config = dict(
    n_layer=15,
    norm='rmsnorm',
    steps=4384,
    dataset='wikipedia_en',
)
MLP neurons of a small language model. Each row is named by its layer, matrix (up: input weights) and neuron, and shows model dimensions 0-63. Each number is 200 + 40 x the weight over its row's rms, rounded and kept within 0 to 999.
Before each neuron's rows, "fires on" lists the tokens most often at its 100 highest values on Wikipedia text that the model never trained on. A number after a token or word is its count.

fires on: "| " 30, "and " 19, "." 16, "or " 8, "& " 7, "for " 6
L6.up70,221,249,240,237,253,144,241,156,147,172,204,198,227,206,243,170,163,192,199,221,146,209,140,235,217,198,159,174,162,219,211,245,251,246,180,181,151,235,218,170,211,245,287,202,280,258,217,169,196,192,223,206,205,180,266,220,265,245,108,227,153,220,169,205

fires on: "ed " 15, "worked " 9, "it" 9, "available " 6, "jo" 6, "used " 6
L11.up601,199,193,201,201,256,165,227,195,196,231,205,240,283,165,199,166,241,244,236,207,305,185,217,156,210,231,160,190,238,290,200,124,246,157,157,192,236,163,297,151,195,191,235,193,180,232,260,152,179,166,215,280,176,269,213,236,204,201,127,164,207,161,206,205

fires on: ", " 13, "en" 11, "ence" 10, "e" 8, "arm" 7, "ur" 6
L4.up13,239,172,214,158,264,177,215,218,207,125,142,188,167,252,63,145,255,253,218,153,182,216,200,180,166,236,167,290,243,248,180,194,235,174,135,157,297,192,142,166,205,244,267,236,231,201,272,193,181,199,256,178,211,212,213,213,151,140,216,222,239,256,258,196

fires on: "dep" 19, ", " 16, "- " 7, "t" 6, "en" 6, "l" 5
L6.up197,201,165,202,202,295,151,234,238,188,224,179,228,231,166,159,179,166,227,198,220,180,150,242,289,145,298,148,229,172,192,213,180,109,169,219,221,243,209,207,135,239,146,178,142,297,177,253,199,221,224,226,241,269,164,199,238,183,279,193,236,204,205,254,147

fires on: "- " 22, "\"" 19, " " 7, "194" 5
L6.up373,278,219,235,262,230,209,208,149,217,178,287,219,218,278,255,232,247,153,270,228,222,212,218,258,260,169,170,228,220,188,169,229,173,230,302,213,206,183,175,222,166,228,120,206,219,202,184,147,177,168,149,214,265,186,165,212,245,196,210,123,210,167,204,244

fires on: "(" 28, "a " 17, ", " 8, "A " 8, "-" 6
L6.up122,131,139,206,203,130,183,283,234,223,242,166,130,175,217,168,160,209,183,257,219,225,199,196,216,199,212,134,176,200,225,289,169,237,113,157,196,154,182,179,212,194,234,170,179,159,189,173,213,188,184,317,300,213,236,232,240,179,198,213,173,235,255,109,244

fires on: "| " 34, "us " 12, "ight " 5, "der" 4
L7.up585,221,176,220,178,253,247,224,170,192,167,179,223,170,198,210,177,244,153,197,288,204,300,161,212,173,186,210,166,187,265,259,196,180,161,206,179,211,148,169,321,244,143,213,159,249,242,193,159,227,156,254,178,177,177,137,160,211,205,180,209,165,284,181,166

fires on: "I " 25, "I" 17, "d " 5, "ink " 4, "One " 4
L8.up276,206,137,199,261,140,171,194,211,182,189,224,205,218,189,241,211,228,222,275,239,170,218,206,162,272,170,242,193,182,259,206,194,237,205,146,147,174,195,313,208,265,187,197,132,209,147,151,183,165,216,267,211,195,144,206,196,230,187,245,197,176,175,144,205

fires on: "T" 52, "/ " 17, "ur" 13, "sur" 6, "kn" 4
L9.up62,169,269,246,169,213,213,203,233,235,275,227,250,228,211,170,211,228,273,199,172,252,209,205,228,191,159,218,218,151,157,206,205,195,181,268,147,164,180,213,174,170,175,166,211,248,165,317,181,200,172,136,129,162,182,175,163,189,163,251,236,209,267,183,136

fires on: ". " 88, "). " 4
L8.up399,164,189,187,134,163,270,190,174,215,230,224,235,130,221,215,189,169,117,209,149,200,182,167,217,195,202,193,221,200,238,227,187,224,204,226,151,192,159,204,245,190,285,135,210,233,218,265,242,213,158,193,216,204,126,204,164,141,217,182,195,198,165,171,191

fires on: ", " 45, "S" 28
L6.up272,224,204,208,175,263,169,127,147,187,164,188,177,136,276,180,193,216,211,233,192,192,113,160,253,215,286,137,197,177,121,218,145,164,185,169,204,195,100,198,185,242,193,287,266,197,228,226,247,189,233,227,154,187,242,228,241,252,154,212,202,191,247,174,201

fires on: "the " 57, "==" 14, "The " 9, "ial " 4
L4.up74,200,232,245,303,179,134,225,139,203,192,179,180,247,181,242,186,186,228,141,204,224,190,172,232,190,171,223,223,169,272,174,144,154,99,193,249,310,247,172,210,175,207,259,286,155,207,232,197,212,167,165,203,240,248,138,173,222,210,246,172,213,251,99,139

fires on: "199" 35, "201" 18, "," 5, "$" 4, "198" 4, "196" 4
L11.up359,167,242,225,149,180,229,202,195,167,190,252,188,197,203,188,164,228,256,232,194,173,220,136,247,191,218,198,158,149,160,323,240,162,240,209,233,233,244,172,206,220,179,145,153,192,195,214,218,211,171,167,220,145,204,199,240,168,240,158,180,139,124,155,233

fires on: "S" 22, "s" 17, "a " 8, ", " 7, "not" 6, "pur" 6
L8.up302,175,215,148,253,245,184,150,213,168,210,184,255,191,190,247,163,251,149,252,135,279,202,210,202,174,197,195,160,190,163,197,221,208,192,160,170,205,173,200,188,221,247,160,258,260,123,209,231,235,163,173,134,280,122,146,163,217,189,201,131,206,232,194,197

fires on: "i" 16, "t" 9, "I" 8, "et" 8, "Team " 7, "k" 7
L10.up587,122,150,246,254,237,260,242,188,228,223,211,155,131,227,182,198,234,170,265,230,195,177,179,240,174,118,160,210,192,203,298,193,211,235,161,219,157,230,160,204,233,112,178,241,111,192,198,172,163,183,169,203,272,216,176,152,196,181,192,192,161,170,143,239

fires on: "6" 19, "s" 11, "7" 8, "0" 8, "5" 7, "8" 7
L10.up304,204,168,176,166,182,230,168,253,238,165,204,135,213,187,174,246,286,205,236,183,164,207,191,193,169,236,237,181,196,144,176,185,237,168,179,186,264,238,283,202,185,198,196,176,196,195,221,252,264,120,94,180,215,184,221,229,247,269,193,156,257,174,235,239

fires on: "uk" 20, "sh" 16, "k" 14, "d" 14, "y" 7, "Sh" 6
L3.up118,219,223,178,164,243,269,234,268,217,253,227,205,183,208,225,254,198,162,205,189,165,223,230,187,206,222,178,267,174,132,156,196,169,148,210,236,201,250,197,296,228,266,181,237,135,197,192,215,144,203,230,199,210,224,177,257,179,230,195,241,252,243,161,246

fires on: "b" 27, "dr" 6, "in" 6, "un" 6, "−" 6, "ill" 5
L9.up214,192,213,254,196,151,226,185,198,219,175,252,146,132,125,181,240,242,185,192,141,191,235,268,239,218,149,226,215,155,169,248,203,240,209,144,212,200,175,271,159,184,189,174,191,199,232,171,169,224,241,215,232,197,181,186,192,300,219,167,213,158,190,197,225

fires on: "to " 35, "-" 6, "56" 6, "6" 5, "4" 4
L4.up182,221,263,187,169,265,245,231,143,161,170,276,190,198,193,185,245,232,212,247,161,217,184,225,189,236,182,142,210,227,205,256,320,221,183,261,247,180,133,212,253,228,200,176,163,257,245,149,202,169,235,113,198,225,267,233,203,258,196,208,226,184,197,162,219

fires on: "World " 18, "W " 11, "Mar" 6, "inter" 6, "Summer " 5, "Nav" 5
L7.up547,193,180,191,169,153,174,194,241,271,174,211,149,229,225,176,171,220,227,198,184,143,220,185,171,181,214,174,246,94,159,172,127,275,146,174,179,234,214,171,229,237,267,231,277,210,225,214,178,184,170,145,110,228,251,267,198,122,200,235,189,207,244,107,158

fires on: "| " 31, "; " 26, "L " 12, "1" 8, ", " 4
L4.up551,242,248,165,205,189,198,209,165,236,251,229,232,269,182,197,226,261,228,168,171,215,237,274,157,146,177,244,245,241,165,270,179,211,234,200,151,176,242,187,116,245,149,255,186,265,250,147,188,187,200,154,179,183,208,273,159,205,192,190,199,265,122,281,208

fires on: "of " 38, "and " 24, ", " 17, "; " 7, "the " 6, "), " 4
L4.up187,266,272,110,190,206,206,192,148,198,158,188,195,144,194,151,213,244,199,195,202,191,178,136,192,159,257,144,231,199,213,215,214,230,268,149,145,165,164,300,204,190,245,229,255,200,196,240,142,194,221,165,166,241,267,251,151,249,207,227,201,134,200,203,257

fires on: "j" 13, "'" 12, ". " 10, "ab" 9, "l" 9, "of " 9
L6.up500,193,192,218,158,211,182,241,265,227,278,131,229,163,192,186,261,158,200,147,195,185,177,197,211,177,105,195,157,132,186,228,254,251,224,206,82,158,121,219,184,207,199,183,236,215,241,213,251,180,127,217,183,183,110,186,139,258,220,221,157,191,186,244,256

fires on: "." 47, "x" 5, "pp" 4
L9.up24,225,195,204,188,245,191,181,139,171,173,160,233,290,170,212,225,161,142,232,176,223,213,256,194,202,97,225,204,205,255,117,168,206,203,181,190,123,200,206,176,235,197,230,204,186,194,188,181,189,152,200,237,184,183,140,198,156,240,190,134,211,312,172,217

fires on: "===" 48, "-" 15, "Wor" 7, "ti" 7, "si" 5, "per" 4
L8.up485,174,191,223,187,211,163,176,204,138,212,212,198,228,206,160,142,189,161,261,197,256,115,198,261,179,176,260,256,203,190,274,111,182,169,231,195,226,137,229,198,174,245,196,144,224,201,171,208,224,184,183,183,245,256,200,155,156,192,162,214,218,247,192,199

fires on: "Christ" 11, "on " 9, "wh" 9, "Ed" 7, "L" 7, "C" 7
L9.up359,174,179,175,184,225,183,240,232,164,138,145,217,202,156,145,249,224,156,184,107,214,253,186,188,160,174,151,222,209,179,181,188,165,221,216,286,182,213,192,134,140,208,150,183,196,289,203,181,171,225,190,181,256,212,157,174,316,241,148,107,241,295,233,171

fires on: ", " 17, "^{" 11, "v" 9, "it" 8, "serv" 7, "; " 6
L6.up251,148,225,274,240,134,136,234,231,192,212,209,201,158,206,184,216,250,188,213,161,217,216,225,257,246,257,196,220,258,230,152,228,196,243,175,218,156,220,229,249,193,123,234,195,187,292,256,222,148,212,231,214,172,233,218,190,189,201,259,132,178,204,204,299

fires on: "N" 19, "and " 13, "Doc" 7, "or " 7, "approxim" 6, "enti" 4
L11.up599,198,137,161,209,220,238,104,153,181,230,193,250,185,156,168,191,265,252,187,217,189,244,134,106,97,122,129,197,160,180,221,121,181,224,267,181,165,167,180,248,185,227,189,232,211,163,221,180,247,142,273,222,188,189,182,245,202,149,198,133,202,177,256,177

fires on: "k" 20, "I" 12, ":" 7, "mus" 5, "sil" 4, "ld" 4
L3.up264,221,108,202,147,246,254,221,190,273,278,197,166,251,192,173,223,233,144,279,230,127,254,116,193,193,116,196,229,242,148,215,129,227,285,240,221,240,275,120,257,186,191,146,161,141,143,189,217,216,219,165,182,241,213,173,218,162,287,207,201,184,172,157,270

fires on: "(" 77, ", " 8, "\n\n" 5
L7.up509,166,187,171,200,169,105,193,183,146,200,155,173,202,264,170,213,210,205,242,216,187,268,183,215,225,252,153,204,215,154,240,159,189,65,242,159,189,210,209,200,213,205,196,178,154,194,232,190,189,167,290,268,234,103,215,213,240,218,255,147,120,211,221,126

fires on: "si" 16, "UTC" 9, ": " 9, "/ " 8, "- " 8, "Post" 5
L11.up149,191,205,252,95,182,163,180,184,194,154,283,207,195,166,286,171,214,207,195,188,157,245,219,138,199,235,267,292,271,208,234,186,160,248,248,220,158,284,192,153,195,157,156,157,230,212,268,184,190,170,180,196,214,197,183,137,213,174,224,221,241,245,141,214

fires on: "(" 19, "ing " 12, "\n" 10, ": " 8, "- " 6, "• " 5
L6.up321,198,215,189,169,144,134,248,258,185,162,216,270,219,239,227,241,190,168,190,206,170,211,240,123,146,245,189,302,258,222,132,213,128,161,211,188,184,116,171,210,109,225,163,230,148,217,248,160,193,160,189,192,197,259,102,207,248,199,225,222,199,221,164,241

fires on: "| " 25, "of " 14, "h" 11, "- " 8, "first " 5, "for " 4
L10.up113,218,206,166,149,228,237,164,129,192,195,138,149,240,203,128,298,190,182,209,161,205,109,138,153,146,278,194,152,240,165,193,232,166,201,240,195,243,250,213,217,157,112,145,236,146,285,263,154,239,219,234,213,148,173,161,133,252,208,164,211,152,217,176,195

fires on: "-" 47, "e" 11, "/" 5, "\"" 5
L4.up162,221,156,241,190,215,168,197,150,172,230,184,201,201,326,177,185,249,184,219,233,188,191,185,240,191,236,223,199,201,170,199,188,285,196,324,155,266,207,198,211,166,254,249,208,206,201,174,169,157,157,218,281,166,292,234,198,207,201,148,221,188,160,187,229

fires on: "Ar" 22, "00 " 11, "Mus" 10, "ub" 6, "00" 6, "ers" 6
L4.up41,170,172,133,254,171,177,173,216,220,170,222,241,169,208,168,207,209,190,235,249,106,169,202,167,230,247,187,166,279,215,169,207,182,187,180,181,197,214,94,158,175,192,249,183,209,251,232,273,157,198,250,201,207,236,136,163,230,188,206,218,230,260,270,221

fires on: "of" 21, "of " 14, "= " 8, "ar" 7, "op" 5
L4.up307,272,240,179,159,134,207,180,166,187,170,204,221,290,210,273,232,240,220,178,181,221,211,175,112,275,141,117,233,149,172,225,151,215,212,220,128,188,250,164,190,145,212,172,188,227,215,139,221,152,225,244,215,256,130,214,165,215,178,215,151,168,213,134,225

fires on: "the " 21, "\n\n" 21, "as " 8, "Early " 6, "The " 5, "ated " 4
L6.up401,177,272,238,214,237,181,190,176,192,245,203,180,262,136,116,251,192,201,203,196,197,231,199,197,227,228,209,235,205,199,221,146,192,181,230,258,226,215,132,269,125,125,130,267,165,186,182,233,151,183,186,213,178,187,142,197,233,198,194,152,254,232,174,173

fires on: "fin" 25, "ation" 12, "per" 10, "ment" 7, "Fin" 7
L3.up46,199,254,254,119,136,141,152,192,217,229,182,182,210,220,205,207,192,157,128,252,220,122,141,107,134,146,243,202,261,223,185,184,241,179,320,206,180,260,210,251,223,184,222,226,204,139,139,130,184,191,171,173,178,233,177,253,266,141,211,153,218,217,197,219

fires on: "/ " 48, "| " 23, ", " 10, "°" 6, "mm" 5, "in " 4
L4.up490,126,211,194,183,208,253,182,121,184,186,256,286,251,158,222,243,245,291,150,207,138,178,210,189,160,192,242,239,239,108,242,209,207,206,178,171,189,212,237,133,200,235,236,219,219,213,183,206,144,180,143,174,269,195,234,196,191,194,211,241,148,222,258,163

fires on: "B" 14, ". " 14, "Y" 12, "(" 10, "R" 6
L9.up467,206,162,232,201,249,189,220,151,175,225,253,260,97,239,227,259,129,211,257,279,224,185,167,246,243,201,171,263,171,189,223,233,230,204,224,207,223,198,160,230,180,202,198,242,221,173,177,280,205,145,136,255,207,153,181,162,227,193,174,196,236,143,202,226

fires on: "they " 13, "squ" 10, "in" 10, ") " 9, "s" 6, "that " 5
L8.up371,278,183,196,218,123,198,170,114,173,251,237,238,232,219,216,227,236,208,178,201,155,108,213,165,164,157,112,191,231,228,210,183,233,182,175,189,252,217,234,176,223,192,145,175,194,190,243,313,170,212,219,306,195,242,113,169,203,197,198,204,224,191,203,267

fires on: "s" 30, "S" 10, "5" 8, "7" 6, "-" 4
L9.up455,155,181,221,186,200,179,209,207,221,185,158,221,175,138,169,234,178,191,239,152,150,153,198,158,263,213,200,186,144,287,201,233,212,178,188,196,260,190,193,229,256,215,183,197,172,235,183,209,196,146,112,181,274,257,217,275,193,296,218,206,220,215,245,216

fires on: "-" 29, "cho" 9, "L " 9, ": " 9, "E " 5
L10.up375,218,206,197,241,174,266,234,152,141,136,181,257,185,218,200,242,239,171,190,215,190,232,204,240,196,197,196,160,216,209,163,221,182,214,230,155,139,180,110,235,192,140,222,214,254,273,156,172,182,170,193,230,208,193,195,184,182,208,99,153,217,256,155,172

fires on: "\n  " 22, "those " 8, "er" 8, "Total" 8, "Cor" 7
L6.up341,185,160,198,95,222,184,144,238,201,149,255,151,243,216,218,156,199,241,209,235,230,199,189,188,199,262,199,216,189,156,168,121,177,242,221,173,227,214,167,203,240,235,199,183,233,264,186,156,238,194,166,183,162,233,214,260,186,90,245,237,200,202,182,256

fires on: "re" 52, "2" 11, "pe" 6
L11.up72,284,126,162,256,214,200,219,179,253,219,227,226,159,225,129,157,200,169,196,211,247,191,167,275,204,226,181,92,232,197,188,212,195,267,202,189,186,148,238,218,216,180,155,173,169,155,217,188,177,134,181,200,225,235,256,201,208,236,215,187,217,205,267,149

fires on: "i" 15, "201" 13, "6" 9, "202" 9, "am" 8, "| " 7
L4.up377,200,238,189,222,234,147,263,127,169,237,184,183,206,156,234,225,170,191,260,266,186,183,176,251,156,198,158,207,225,217,178,170,154,194,186,218,267,191,252,128,218,213,208,249,229,174,259,221,188,179,173,175,213,185,190,265,241,166,239,113,206,140,190,111

fires on: "an" 47, "y" 12, "County" 8
L3.up119,183,207,143,228,223,228,211,199,201,234,208,177,178,265,200,185,208,156,202,191,226,170,223,153,190,239,179,200,185,224,127,232,222,289,230,201,251,243,244,200,171,240,166,219,172,205,239,182,92,184,296,163,155,205,172,260,175,137,207,229,211,181,145,166

fires on: ", " 54, "'" 8, "(" 8, "or" 4, "o " 4
L7.up28,218,207,200,220,159,259,226,232,138,203,205,248,190,234,209,185,205,224,195,147,190,191,172,154,162,211,133,248,172,170,211,179,205,192,216,162,204,217,135,71,195,125,269,250,204,238,207,158,206,185,246,226,188,267,234,201,216,268,218,198,149,271,235,117

fires on: "°" 21, "″" 16, "oph" 8, "′" 8, "+" 7, "| " 6
L10.up530,200,197,114,204,168,238,226,182,154,150,172,200,133,232,200,285,226,185,229,270,201,178,214,188,234,218,181,213,208,217,149,239,175,210,232,205,286,220,213,184,209,192,228,192,213,202,156,192,132,196,229,241,139,172,178,242,195,290,148,173,209,269,178,194

fires on: ", " 58, "ex" 20
L9.up234,245,275,247,211,236,140,198,177,166,283,160,207,232,117,187,100,248,235,204,210,251,213,173,184,230,151,245,258,168,293,240,186,200,225,126,111,208,254,135,170,225,188,161,231,255,135,151,250,230,225,141,187,198,205,215,274,204,263,222,174,177,183,167,266

fires on: ", " 63, "that " 11, "where " 4
L4.up155,236,186,201,180,199,67,203,253,143,219,140,182,241,162,171,76,146,201,188,236,215,196,230,177,137,225,233,204,223,209,223,195,205,112,195,159,241,250,176,139,202,204,120,188,228,199,207,151,168,205,221,198,181,154,203,238,249,231,154,184,156,253,163,187

fires on: "O" 20, "S" 16, "0" 6, "cap" 5, "1" 5, "main" 5
L6.up537,208,175,79,242,210,190,112,194,190,216,184,232,180,174,186,179,167,159,240,149,212,169,181,209,133,232,183,201,132,169,205,221,214,231,191,155,198,119,207,167,236,228,127,281,201,216,164,223,130,214,231,167,220,203,211,184,186,172,212,233,205,275,206,199

fires on: "et" 14, "ity" 13, "tion" 10, "ation" 8, "ent" 6, "ision" 6
L8.up513,259,195,249,253,207,175,234,156,240,187,183,188,213,235,183,166,226,130,187,255,273,157,179,231,192,184,207,153,203,228,184,192,197,216,180,201,193,321,173,171,296,256,125,271,166,175,169,166,275,182,206,181,238,206,235,199,179,226,227,246,173,177,243,170

fires on: "am" 23, "ri" 16, "amm" 11, "fi" 7, "mm" 5, "i" 5
L9.up277,204,172,178,210,193,187,171,263,129,201,141,231,155,146,166,211,235,239,123,134,172,134,214,214,156,240,149,96,180,248,240,102,290,250,226,158,175,229,228,184,187,173,187,164,236,197,222,215,211,287,204,154,213,130,175,144,172,244,223,183,254,176,204,219

fires on: "B" 66, "b" 21, "L" 6
L8.up266,172,149,228,122,165,176,186,179,236,114,160,144,261,206,229,216,145,160,183,231,151,109,186,212,132,197,240,192,172,226,182,202,237,185,239,178,225,110,301,157,215,213,194,252,223,259,158,258,220,187,146,208,203,246,238,149,223,188,238,240,216,144,211,143

fires on: "am" 15, "ap" 12, "2" 10, "4" 6, "/" 6, "uc" 4
L7.up194,226,133,120,227,160,172,240,162,198,184,216,296,183,172,160,220,260,238,207,286,241,262,223,223,165,197,206,182,189,205,142,158,247,267,208,251,212,174,202,233,129,199,144,228,250,216,165,218,120,176,184,228,205,206,280,137,208,254,214,158,267,175,231,184

fires on: "p" 16, "ip" 14, "ac" 10, "c" 9, "rop" 6, "pp" 5
L3.up58,177,201,219,199,242,177,219,192,232,196,124,285,197,152,185,242,179,175,196,143,175,202,271,179,120,109,229,260,193,217,175,258,199,174,189,212,194,230,183,171,237,184,221,202,212,243,170,238,222,200,189,183,203,226,230,210,222,240,207,144,169,257,222,123

fires on: "in" 40, "9" 6, " " 6, "ob" 5, "s" 5, "to " 5
L8.up395,269,162,232,223,205,248,117,183,148,213,261,222,229,265,236,190,222,234,197,203,154,196,225,268,192,175,184,159,192,216,191,126,144,145,199,175,224,210,294,189,232,291,199,210,172,192,237,246,187,211,187,265,166,179,181,182,153,235,203,214,153,214,209,185

fires on: "in" 43, "Con" 9, "ul" 6, "un" 5, "ex" 5, "u" 5
L10.up596,247,213,225,248,185,220,127,251,193,192,247,182,103,163,157,204,201,208,179,230,213,250,198,323,194,137,235,198,153,201,273,161,250,210,222,177,252,216,141,253,232,202,176,221,261,156,175,177,233,132,173,231,226,238,146,191,197,164,193,216,143,249,199,255

fires on: "at" 16, "ain" 14, "Con" 13, "'" 8, "re" 7, "\"" 6
L6.up188,318,164,230,217,100,145,158,196,260,163,156,171,176,161,144,153,194,145,210,155,234,163,156,220,181,239,171,218,209,162,214,229,136,182,193,231,194,178,191,167,278,156,124,152,83,210,230,191,147,153,260,189,197,192,188,186,261,193,214,244,143,254,190,239

fires on: "that " 28, ") " 17, "z" 7, "if " 6, "\" " 5
L7.up197,158,195,180,170,198,229,160,168,158,143,185,134,249,235,213,295,232,198,221,210,217,146,185,242,253,162,253,240,164,160,225,139,258,182,186,166,160,244,177,176,249,208,240,152,235,205,259,211,141,197,207,288,198,239,207,174,182,253,276,182,169,261,199,202

fires on: "dep" 20, "y" 14, "fin" 13, "second" 12, "life" 8, "min" 7
L3.up123,210,233,228,292,168,230,188,268,169,273,154,189,164,210,170,157,220,216,199,207,188,186,160,174,187,212,177,176,225,214,100,186,167,177,221,214,250,247,169,223,173,201,322,228,206,142,262,197,147,216,275,123,223,184,179,223,222,180,160,222,155,197,231,203

fires on: "sp" 31, "al" 10, "qu" 7, "ur" 7, ", " 7
L8.up257,252,225,161,194,187,154,228,217,88,189,150,272,235,231,178,202,98,192,174,246,163,219,160,187,216,235,193,269,164,185,214,210,171,139,195,224,199,197,195,188,210,192,187,243,167,158,289,204,172,162,192,221,188,229,187,251,186,190,144,217,196,257,204,244

fires on: "F" 23, "2" 17, ")" 12, "1" 7, "J" 5
L8.up397,205,138,201,147,183,228,202,190,235,251,152,200,202,212,189,153,174,211,234,198,263,145,169,197,91,213,214,128,165,330,222,195,202,237,185,173,115,240,227,241,263,268,228,197,235,124,152,205,170,211,116,207,239,229,208,252,261,219,250,184,243,242,234,155

fires on: ", " 66, "and " 17
L11.up264,131,211,153,165,271,145,165,240,179,240,187,215,244,158,176,152,188,239,233,275,229,161,194,149,107,249,125,209,209,172,237,178,247,219,154,240,229,261,139,185,215,171,224,230,181,157,168,164,267,139,242,235,217,237,204,208,249,194,225,177,174,156,244,192

fires on: "." 23, "/ " 10, "coll" 9, "on" 6, "| " 6, "ell" 6
L3.up589,262,251,216,232,252,183,232,140,162,119,206,255,256,126,183,173,142,223,249,244,136,186,195,215,245,156,158,193,204,201,189,202,166,234,217,185,225,206,139,179,171,224,253,278,197,177,266,185,239,173,209,257,286,204,182,114,263,190,202,217,191,213,263,256

fires on: "- " 21, "was " 10, "is " 6, "km" 5, "): " 5, "House " 4
L11.up48,291,129,276,139,183,205,179,227,167,254,263,159,173,180,163,127,177,218,133,197,212,190,238,197,172,212,175,194,119,185,199,262,227,153,185,226,252,245,188,257,156,153,136,247,168,215,277,228,133,215,255,224,136,258,224,208,216,195,280,217,174,213,171,152

fires on: "| " 42, "+" 16, " " 6
L9.up86,210,236,167,240,204,222,215,142,209,163,257,243,126,182,224,251,234,216,244,217,199,230,233,169,191,194,161,233,234,236,104,173,160,225,218,191,147,202,209,147,227,194,225,196,182,206,188,231,148,223,163,208,232,215,98,259,262,229,183,135,151,204,145,211

fires on: "\n\n" 52, "for " 11, "by " 8, "ating " 4
L6.up608,213,235,182,163,174,163,212,230,180,170,169,167,229,196,211,293,182,192,195,210,190,261,140,182,269,160,247,235,212,182,181,236,227,207,145,130,157,230,138,179,158,198,163,123,148,185,246,195,233,237,237,165,173,122,191,193,254,190,160,296,213,212,163,168

fires on: "k" 18, "ine" 11, "ire" 8, "ade" 7, "t" 7
L8.up392,182,159,279,212,190,211,224,168,257,125,206,166,221,175,188,135,215,172,144,182,195,214,147,239,192,175,255,226,180,179,224,152,161,158,165,229,194,263,152,200,219,200,166,223,139,179,156,162,190,268,155,130,215,250,223,230,177,122,199,215,140,162,194,144

fires on: "by " 45, "of " 19, "art" 6
L4.up204,217,227,171,132,200,271,179,185,250,225,246,229,167,196,236,243,194,139,141,195,189,171,221,110,150,274,185,150,178,191,153,167,164,153,180,217,184,208,212,215,244,168,170,196,127,185,213,129,212,242,269,210,254,211,210,194,182,212,203,209,146,199,236,205

fires on: "6" 30, "5" 10, "whe" 7, "s" 5, "me" 5
L11.up145,64,197,168,259,136,211,224,212,110,266,213,226,136,211,190,241,208,230,193,225,166,223,253,199,223,96,166,206,233,219,210,124,158,170,272,153,254,218,246,195,163,201,170,249,168,253,219,173,207,184,226,158,176,231,267,200,234,207,234,226,202,198,209,177

fires on: "Mar" 49, "mar" 16, "pur" 13
L8.up328,213,283,179,147,209,174,224,202,203,149,182,198,231,173,222,160,217,266,239,210,228,238,185,152,216,173,186,197,155,175,180,155,172,158,202,176,218,243,151,195,186,228,109,262,285,97,219,201,260,193,134,130,127,190,197,242,164,134,144,170,181,284,189,165

fires on: ", " 18, "population " 13, "tur" 8, " " 7, "Votes " 6, "— " 5
L4.up597,173,133,236,191,172,135,189,247,129,201,105,163,257,167,151,118,242,186,202,239,180,168,186,206,204,175,203,114,186,157,156,117,181,233,170,214,174,245,158,219,192,190,173,196,175,157,224,208,203,166,235,236,225,159,176,198,229,204,103,176,173,197,221,211

fires on: "to " 15, "be " 12, "-" 9, "ally " 8, "as " 6, "es " 5
L7.up113,252,211,204,149,238,210,237,59,217,171,246,255,243,248,200,228,256,153,224,239,225,173,207,189,205,240,157,152,222,229,234,197,221,157,142,209,168,217,282,251,194,222,222,133,234,204,152,199,190,248,176,181,193,193,213,234,290,126,195,216,196,189,208,213

fires on: "." 31, "00 " 13, "00" 13, "r" 11, "d" 5
L4.up111,204,163,203,218,197,222,171,231,194,158,162,251,169,258,169,254,269,196,182,266,129,173,237,147,194,192,232,195,164,190,193,174,178,226,206,215,223,98,175,228,155,254,255,122,244,259,161,254,188,211,225,246,199,284,182,232,192,162,173,150,200,241,169,168

fires on: "tion" 24, "fin" 7, "ation" 6, "ic" 5, "ear" 5, "r" 5
L11.up519,181,237,184,148,222,273,241,223,191,178,153,170,219,182,232,192,255,218,195,183,234,166,90,169,137,178,287,218,240,207,200,178,177,217,213,206,218,348,228,203,207,144,159,171,175,267,153,219,170,149,191,203,237,238,104,196,280,175,227,237,182,191,190,130

fires on: "." 22, "=" 17, "of " 11, "and " 8, "per" 7, "aged " 6
L3.up481,140,207,238,165,271,147,181,159,185,231,234,195,179,174,252,177,230,227,168,259,220,172,252,192,165,205,156,222,152,240,182,185,203,266,199,186,162,224,200,132,209,262,136,223,216,161,220,164,219,170,235,199,190,258,271,197,220,189,179,184,177,190,222,185

fires on: "'" 74, "Par" 16
L8.up209,198,250,238,112,101,224,235,286,219,186,165,261,190,217,228,222,250,118,173,245,164,156,175,243,209,197,170,232,213,166,249,221,231,162,107,137,214,146,185,208,281,252,183,189,185,162,220,216,205,161,211,144,250,213,171,171,198,222,272,218,157,159,246,192

fires on: "'" 72, ", " 9, "sych" 6, "’" 4
L6.up38,199,184,246,191,132,227,191,216,124,230,193,251,202,207,234,210,194,217,268,186,150,170,218,179,236,222,195,221,185,221,178,176,238,232,226,119,200,171,122,171,201,160,207,176,221,221,250,219,196,215,165,243,230,185,216,221,232,141,273,242,167,180,202,155